Weights of a small transformer language model: biases, untied embeddings.
MLP neurons of a small language model. Each row is named by its layer, matrix (up: input weights) and neuron, and shows model dimensions 320-383. Each number is 128 + 24 x the weight over its row's rms, rounded and kept within 0 to 255.
After each neuron's rows, "fires on" lists the tokens most often at its 100 highest values on Wikipedia text that the model never trained on; "fires after" lists the tokens most often just before its 100 highest values on Wikipedia text that the model never trained on. A number after a token or word is its count.

L6.up405 [134 150 178 145  99 153 114 129 106 161 133 160 153 158 129 128  98  86 122 166 142  98 118 126 141 129 116 142 144 125 111  82  82 128 128 155  92 104  78 118 123 161 129 163  89  87 167 116 116 137 118 168 139 138 115 137 134 117 129 152 100  99 180 133]
fires on: "\n" 51, "==" 40, " ==" 8
fires after: " =" 44, "s" 15, "History" 8, "." 5

L8.up923 [126 109 193  84 120 149 100 131 107 150 100 147 138 132 155 149 135 181 130 119  94  93 104 146  82  97 138 135 100 159 149 110  88 128 129 129 152 160 124 159 102 153  95 130 162 148 135 122 123 141  91 153 152 149 130 130 115 109 155 130 135 121 127 135]
fires on: "1" 15, "0" 13, "5" 13, " " 12, "4" 11, "9" 10
fires after: "." 77, " |" 10, "3" 4

L8.up1108 [116 127 123 102 105 132 136 117 111 122 134 116 117 134 133 149  96 150 142 123 133 110 110 111 124 152 120 142 132 138  97 167 114 175 151 143 132 141 135 141 104 106 146 120 137 113 176 129 129 114 150 148 131 110  81  99 120 142  92 114 155 112 143 136]
fires on: "1" 63, " " 29, "2" 7
fires after: " " 67, " September" 5, " November" 4

L6.up846 [ 99 106 149 159 142 149 127 155 122  91 173 130 176 106 121 136 121 147 164 145 115 128 143 171 160 128 169 139 124 164 125 155 156 110 117 127 104  93 110 121 130 107 103 174 155 164 123 160 102  90 146 110 116 165 160 180 100 153  82 166 111 108 108 130]
fires on: " " 35, "|" 30, "-" 29
fires after: "\n" 73, " " 21

L8.up311 [167 127 150 150 145 154 116 120 135 160 120 158 109  98 172 139 123 165 118 156  92 127 116 165 136 132 136 120 150 136  95  68 128 110 113 125 114 109 108 143 111 136  83 114 146 133 135 129 119 137 145 135 120 166 127 136 121  94 153 135 165  88 132 113]
fires on: "3" 35, "6" 18, "0" 17, "9" 11, "4" 7, "7" 5
fires after: " " 40, "1" 15, "2" 15, "0" 6, "\n" 5

L5.up1024 [101 113 130 151 137 137 134 134 144  89 160 114 150 167 144 106  89 110 158  82 117 173 151 115 132 133 156  70 157 148 111 130  75  92 130 114 130 113 121 154 160 137 117  95 138 102 110 129  90 139 132 117 117 121 145 131 110 145 136 104 135 103 122 112]
fires on: "." 24, "cre" 9, "e" 7, "f" 6, "c" 4, "F" 4
fires after: " a" 20, "E" 8, "G" 8, " A" 8, " B" 8, " E" 7

L6.up841 [167 132 104 127 130 150 138 145 101 130 141  81 138 128 138  96 113 149 116 150 163 141 122 137 102 108 110 163 105 113 138 134  94  95  89 152 120 147 134 134 123 131 138 136 130 125 118 122 154 129 133 133 112 113 148 132 155 129  93  62 127 140 159 117]
fires on: " |" 51, " " 38, "|" 4
fires after: " |" 33, ")" 25, "0" 11, "3" 4, "\n" 4

L4.up64 [140 123 125 155 146 128 148 116 151 122 149 167 129 105 120  87 140 144 154 120 185 107 129 102 111 119 152 132 156 134 103 154 114 116 147 122 111 115 184  88 193 137 136 135 130 136 133 125 143 126 138 172 148 196 116  88 144 124 133  86 106 131 147 144]
fires on: "d" 26, "6" 26, "M" 23, "ar" 12
fires after: " " 41, " (" 22, "–" 12, " \"" 8, "-" 6, "\n" 4

L5.up1168 [ 96 139 113 105 129 102 134 101 134 138 133 159 148 171 116 149  76 134 122 147 110 119 161 123 131 152 114 116 125 105 124 109 123 148  95 156 138 148 119 151 143 111 157 129  71 112 120 105 130 121 115 118 153 185 111  89 164 162 117 119 100 178 175 124]
fires on: "2" 69, "in" 9, "\"" 8, " \"" 6, "1" 5
fires after: " " 72, "\n" 8, "–" 4

L8.up1059 [195 111 132 125 157 179 115 134 146 105 143 149 131 127 143 135 120 138 112 125 104 107  72 138 124 145 106 159 118  89 135  87  98 124 144 151 120 112 117  88 140 160  94 128 137 142  86 122 122 145 124  93 136 100 145 145 108 136  79 138 124 116 150  96]
fires on: "\n" 51, " |" 9, "qu" 7, "s" 4
fires after: " |" 25, "---|---|---|---|" 25, "e" 5, "0" 4, "ju" 4

L5.up713 [130 116 117 141 123 106 145  97 143  76 174 135 141 127 165 101 132 132 111 130 115 128 124 160 125  78 102 113 118 116 162 131 121 151 146 115 127 145 131 118 187 126 136  98 106 109  96 147 111 103 153 134 184 108 126 132 141 163 153 116  83 129 105 121]
fires on: "1" 41, "2" 11, "0" 9, " time" 4
fires after: "–" 56, "-" 5, " his" 4

L4.up992 [126 148 134 124 172 134 120 142  92 147 153 137  92 128 115 138 135 179  69 154 123 161 117 153 124 123 126 183 117 129  99 100 124 129 138 124 147 135 167 124 123 134 163 162 143 144 146 125 107 118 117 126 104 129 145 140 139  95 124  93 142 124 117 118]
fires on: " |" 58, "|" 42
fires after: "\n" 42, ")" 10, " Party" 8, " Pos" 6, "s" 5

L4.up1233 [104 147 104 115 114 174 116 120 192  86 140 149 106 123 152 131 105 144 148 152  74 153 122 119 118 173 136 213 124 151 132  96 149 132 108 121 160 120  95 104 136 106  86 155 165 180 135 114 159 145 141 113 147 132 149 139  98 106 118 101 156 145 144 170]
fires on: "g" 26, "-" 18, "t" 9, " front" 8, " Title" 5, "bay" 4
fires after: " " 61, " |" 5, " N" 5, "1" 4

L4.up718 [ 96 132 117 155 121 146  88 168 155 137  92 106 112 127 116 117  97 112 144 129 146 164 119 129 108 124 101 128 132  90 111  95  94 155 157 129 151 124 126 116 169 151 123 125  85 110 148 124 130 160  92 133 117 167 137 103 105 140 112 174 137  87 160 119]
fires on: "On" 19, " on" 10, "===" 9, " North" 9, "\n" 7, " south" 7
fires after: "\n" 44, "." 8, " the" 6, "ba" 4, " born" 4

L6.up1048 [122 160 163 159 146 158 147  77  97 144 147 138 147 126  81 138 121 123 133 141 100 163 108 164 132 121 114 171 159 161  81  87 113  58 155 100 125 127 133 145 121 136 107 149 105 134 112 165  83 134 151 148 182 145 133 116 108 111 154 148 124 134 173 127]
fires on: "\n" 63, "==" 35
fires after: "." 48, "s" 6, " =" 6, "History" 5, " life" 4

L4.up1436 [ 69  90 153 128 177 159 108 103 100 114 167 120 174 130 148 146 158 138  85 150 115 109 136 132 140 142  98 109 133 160 121 122 127 148 135 158 118 126 123 120 147 146 133 133 138 125 145  95 100 100 134 140 127 101 129 152 107 134 114 120 146 117 165 109]
fires on: "|" 39, "==" 30, "===" 11, "\n" 9, "====" 5, " |" 5
fires after: "\n" 94

L8.up1387 [106 126 122 119 126 117 184 145 109 125 133 133 109 156 138 158 121 110 112 126 100  74 100 142 112 133 129 127 122 125 115 194 135 138 100 103 115 148 169 141 117  73 136 116 126 108 137 128 150 145 134 173 111 137  94  88 123 160  90 107  94 139 128 143]
fires on: "2" 66, " " 34
fires after: " " 59, " September" 6, "–" 6, " August" 4, " October" 4

L5.up1112 [155  96  95 145 152 134 146 103 125 155 110 170 148 132 120  88 138 116 102 106 210 148 157 176 111 119 176 131 161 159  97 154 116 143 125 123  84 107 116 158 143 113 131 104 134 138 135 131 144 148  96 162 115 132 122 149 131 132 140 106 133 108 171 162]
fires on: " dis" 17, "pa" 13, "st" 10, "d" 9, "s" 8, "t" 7
fires after: " " 68, " the" 6, " a" 5, " and" 4, " de" 4

L5.up1051 [108 116 152 131 122 186 101 136 143 166 128 135 138  99 126 114 144  88 139 137 142 111 127 131 115 122 155 118 123  93 107 124  83 148 172 104  87 123  84 140 141 139 104  85 127  68 139 129 118 152 151 133 138 158 167 106 150  77 118 110 156 168 131 104]
fires on: "==" 58, "\n" 33, " ==" 9
fires after: " =" 30, "s" 13, "History" 8, " life" 6, " career" 5

L6.up93 [137  87 135 132 115 147 162 113 136 126 134 148 135  75 103 186 149 115 153 138 125 173  99 135 134 161 120  97 108 127 151 165  83 121 104 132 124  79 133 170 153 121 159 115 132 139 150 157 138 103 156  77 107 122 150 126 119 133 105 132 122 110 125 102]
fires on: "\n" 27, "'" 23, "===" 14, " |" 5
fires after: "\n" 41, " " 36, " the" 4

L4.up1012 [120 120 132 123 134 155 152 111 128 138 134  99  83 123 138  92 147 139 115 118 115 143  81 124 131 136 149 120 139 150 123 168 171 142 162  91 149 142 135 124  77 115 130 103  95 102 105 145 100 157 140 103 157 152 154 154 117 100 131 156 137 115 141  75]
fires on: "=" 34, "==" 17, " on" 14, "-" 11, " \"" 7, "====" 4
fires after: "\n" 70, " focus" 4

L4.up1334 [ 68  78 128 119 162 109 124 100 117 113 173 108 158 118 159 140 105 132 155 179 132 132  97 110 115 111 153 139  80  90 125  90 142 104 121 113 120 114 131 138 127 120 112 203 128  98 140 110  79 158 117 127  99 144 121 120 105 103  74 115 129 120  98 170]
fires on: "|" 46, "a" 10, "anda" 7, "mi" 5, "na" 5
fires after: "\n" 46, " D" 5, " N" 4, " U" 4

L8.up287 [ 86 144 133 160 145 175 132 116  96 148 140 154  79 122 169 108 135  93 106 132  97 109 115 126 113 148 109 184  96 103 107 139  63 117 112 100 157 170 121 113 142 132 120 137 135 138 151  92 133 103  94 163 148 165 134 174  98 177 143  89 132 136 134 154]
fires on: "1" 63, "9" 16, "8" 4, "-" 4, "al" 4
fires after: " " 40, "–" 31, "1" 19, "-" 7

L5.up1122 [112 147 174 104 108 149 131 111 122  86 127 145 145 112 135 110 133 124 105 154 147 120 122 146  96 147  83 146 136 152 144 127 122 134 186 107 120 160 123 181 140 161 145 112  80 153 118 129  86 148 109 159 130 139 137 150 144 148 121 118 131 117 149 107]
fires on: "==" 56, "\n" 17, " ==" 12, "===" 4
fires after: "s" 20, " =" 17, "History" 7, " life" 6, " career" 6

L8.up342 [155 121 116 158 133 103  92  87  98 169 145 159 153 138 148 108 141 141 135 142 118  97 129 172  66  83  94 168 121  97 117  88 124 111 136 111 119 147 133  75 141  95 151 144 126 117 124 149 138  95 155 146 127 147 132 159 151 107 186 115 128 146 131 167]
fires on: "1" 33, "2" 23, "s" 13, "5" 7, "0" 7, "4" 5
fires after: " " 44, "–" 31, "-" 6

L4.up66 [121 140  98 161 118 161 103 120 131 129 153 123 128  77 166 124 141 146 145 139  95 183 116 175 152 160 131 144 148 145 141 152 131 123 124 162 153 101 133 132 130 137 106 107 145 122 134 156 129 119 138 114 135 153 116 116  89  94 132  99  96 118 143  80]
fires on: "-" 44, " by" 20, " con" 18, "\n" 6
fires after: "\n" 50, "ed" 10, " a" 6

L5.up757 [135  98 130 132 115 123 130 107 135 152 117 163  99 140 139  75 126 124 103 111 141 123 182 172 120 126 104 114 133 149 142 124 149 126 173 140 136 137 131  92 115 130 135 143 139 187 155 124 127 108 132 149 142 130  71 146 140 106 197 152 157 116 147 140]
fires on: "s" 76, "os" 5
fires after: " " 56, "lo" 4, "ro" 4, "==" 4

L6.up419 [203 130 158 115  88 127 159 178 126 134  82 124 160  96  94 174 123  99  94 112 144 130 155 113 115  94 136 103 141 115 142 114  98 127 101 116 125 123 175 161 125 160 155 125 122  91 142 154 138 150 129 142  96 127 160 178 166 143  87  92 144 162 152 141]
fires on: " " 33, " (" 14, "2" 8, " |" 6, "–" 6, "1" 4
fires after: " |" 33, " " 19, "0" 11, "4" 7, "6" 4

L8.up799 [154 121 134 146 165  69 102  99 141 131 167 123 129  78 126 159 104 104  86 140 121  99  78 107 123 140 140 176 164 146 100 130 145 117 136 150 140 136 113 172 114 154 137 116 174 137 140 144 128 138 153 153 158 145 117 178 140 139 126 126 132 135 104 115]
fires on: "1" 91, " a" 4
fires after: " " 84

L8.up259 [118 134 106 106 112 157 114 132  73 124  95 128 114  95 143 156 136 201 160 149 146 122 172 119  94 109 148 151 109 114 115 128 109 147 133 113 121 110 140 150  76 138 139 159 155 138 119 130 141 145  89 109 117 151 132 127 121 124 106 118 130 126 154 149]
fires on: " " 45, "0" 20, "1" 9, "\n" 8, "2" 5, "3" 4
fires after: " " 59, "s" 12, "1" 4, " |" 4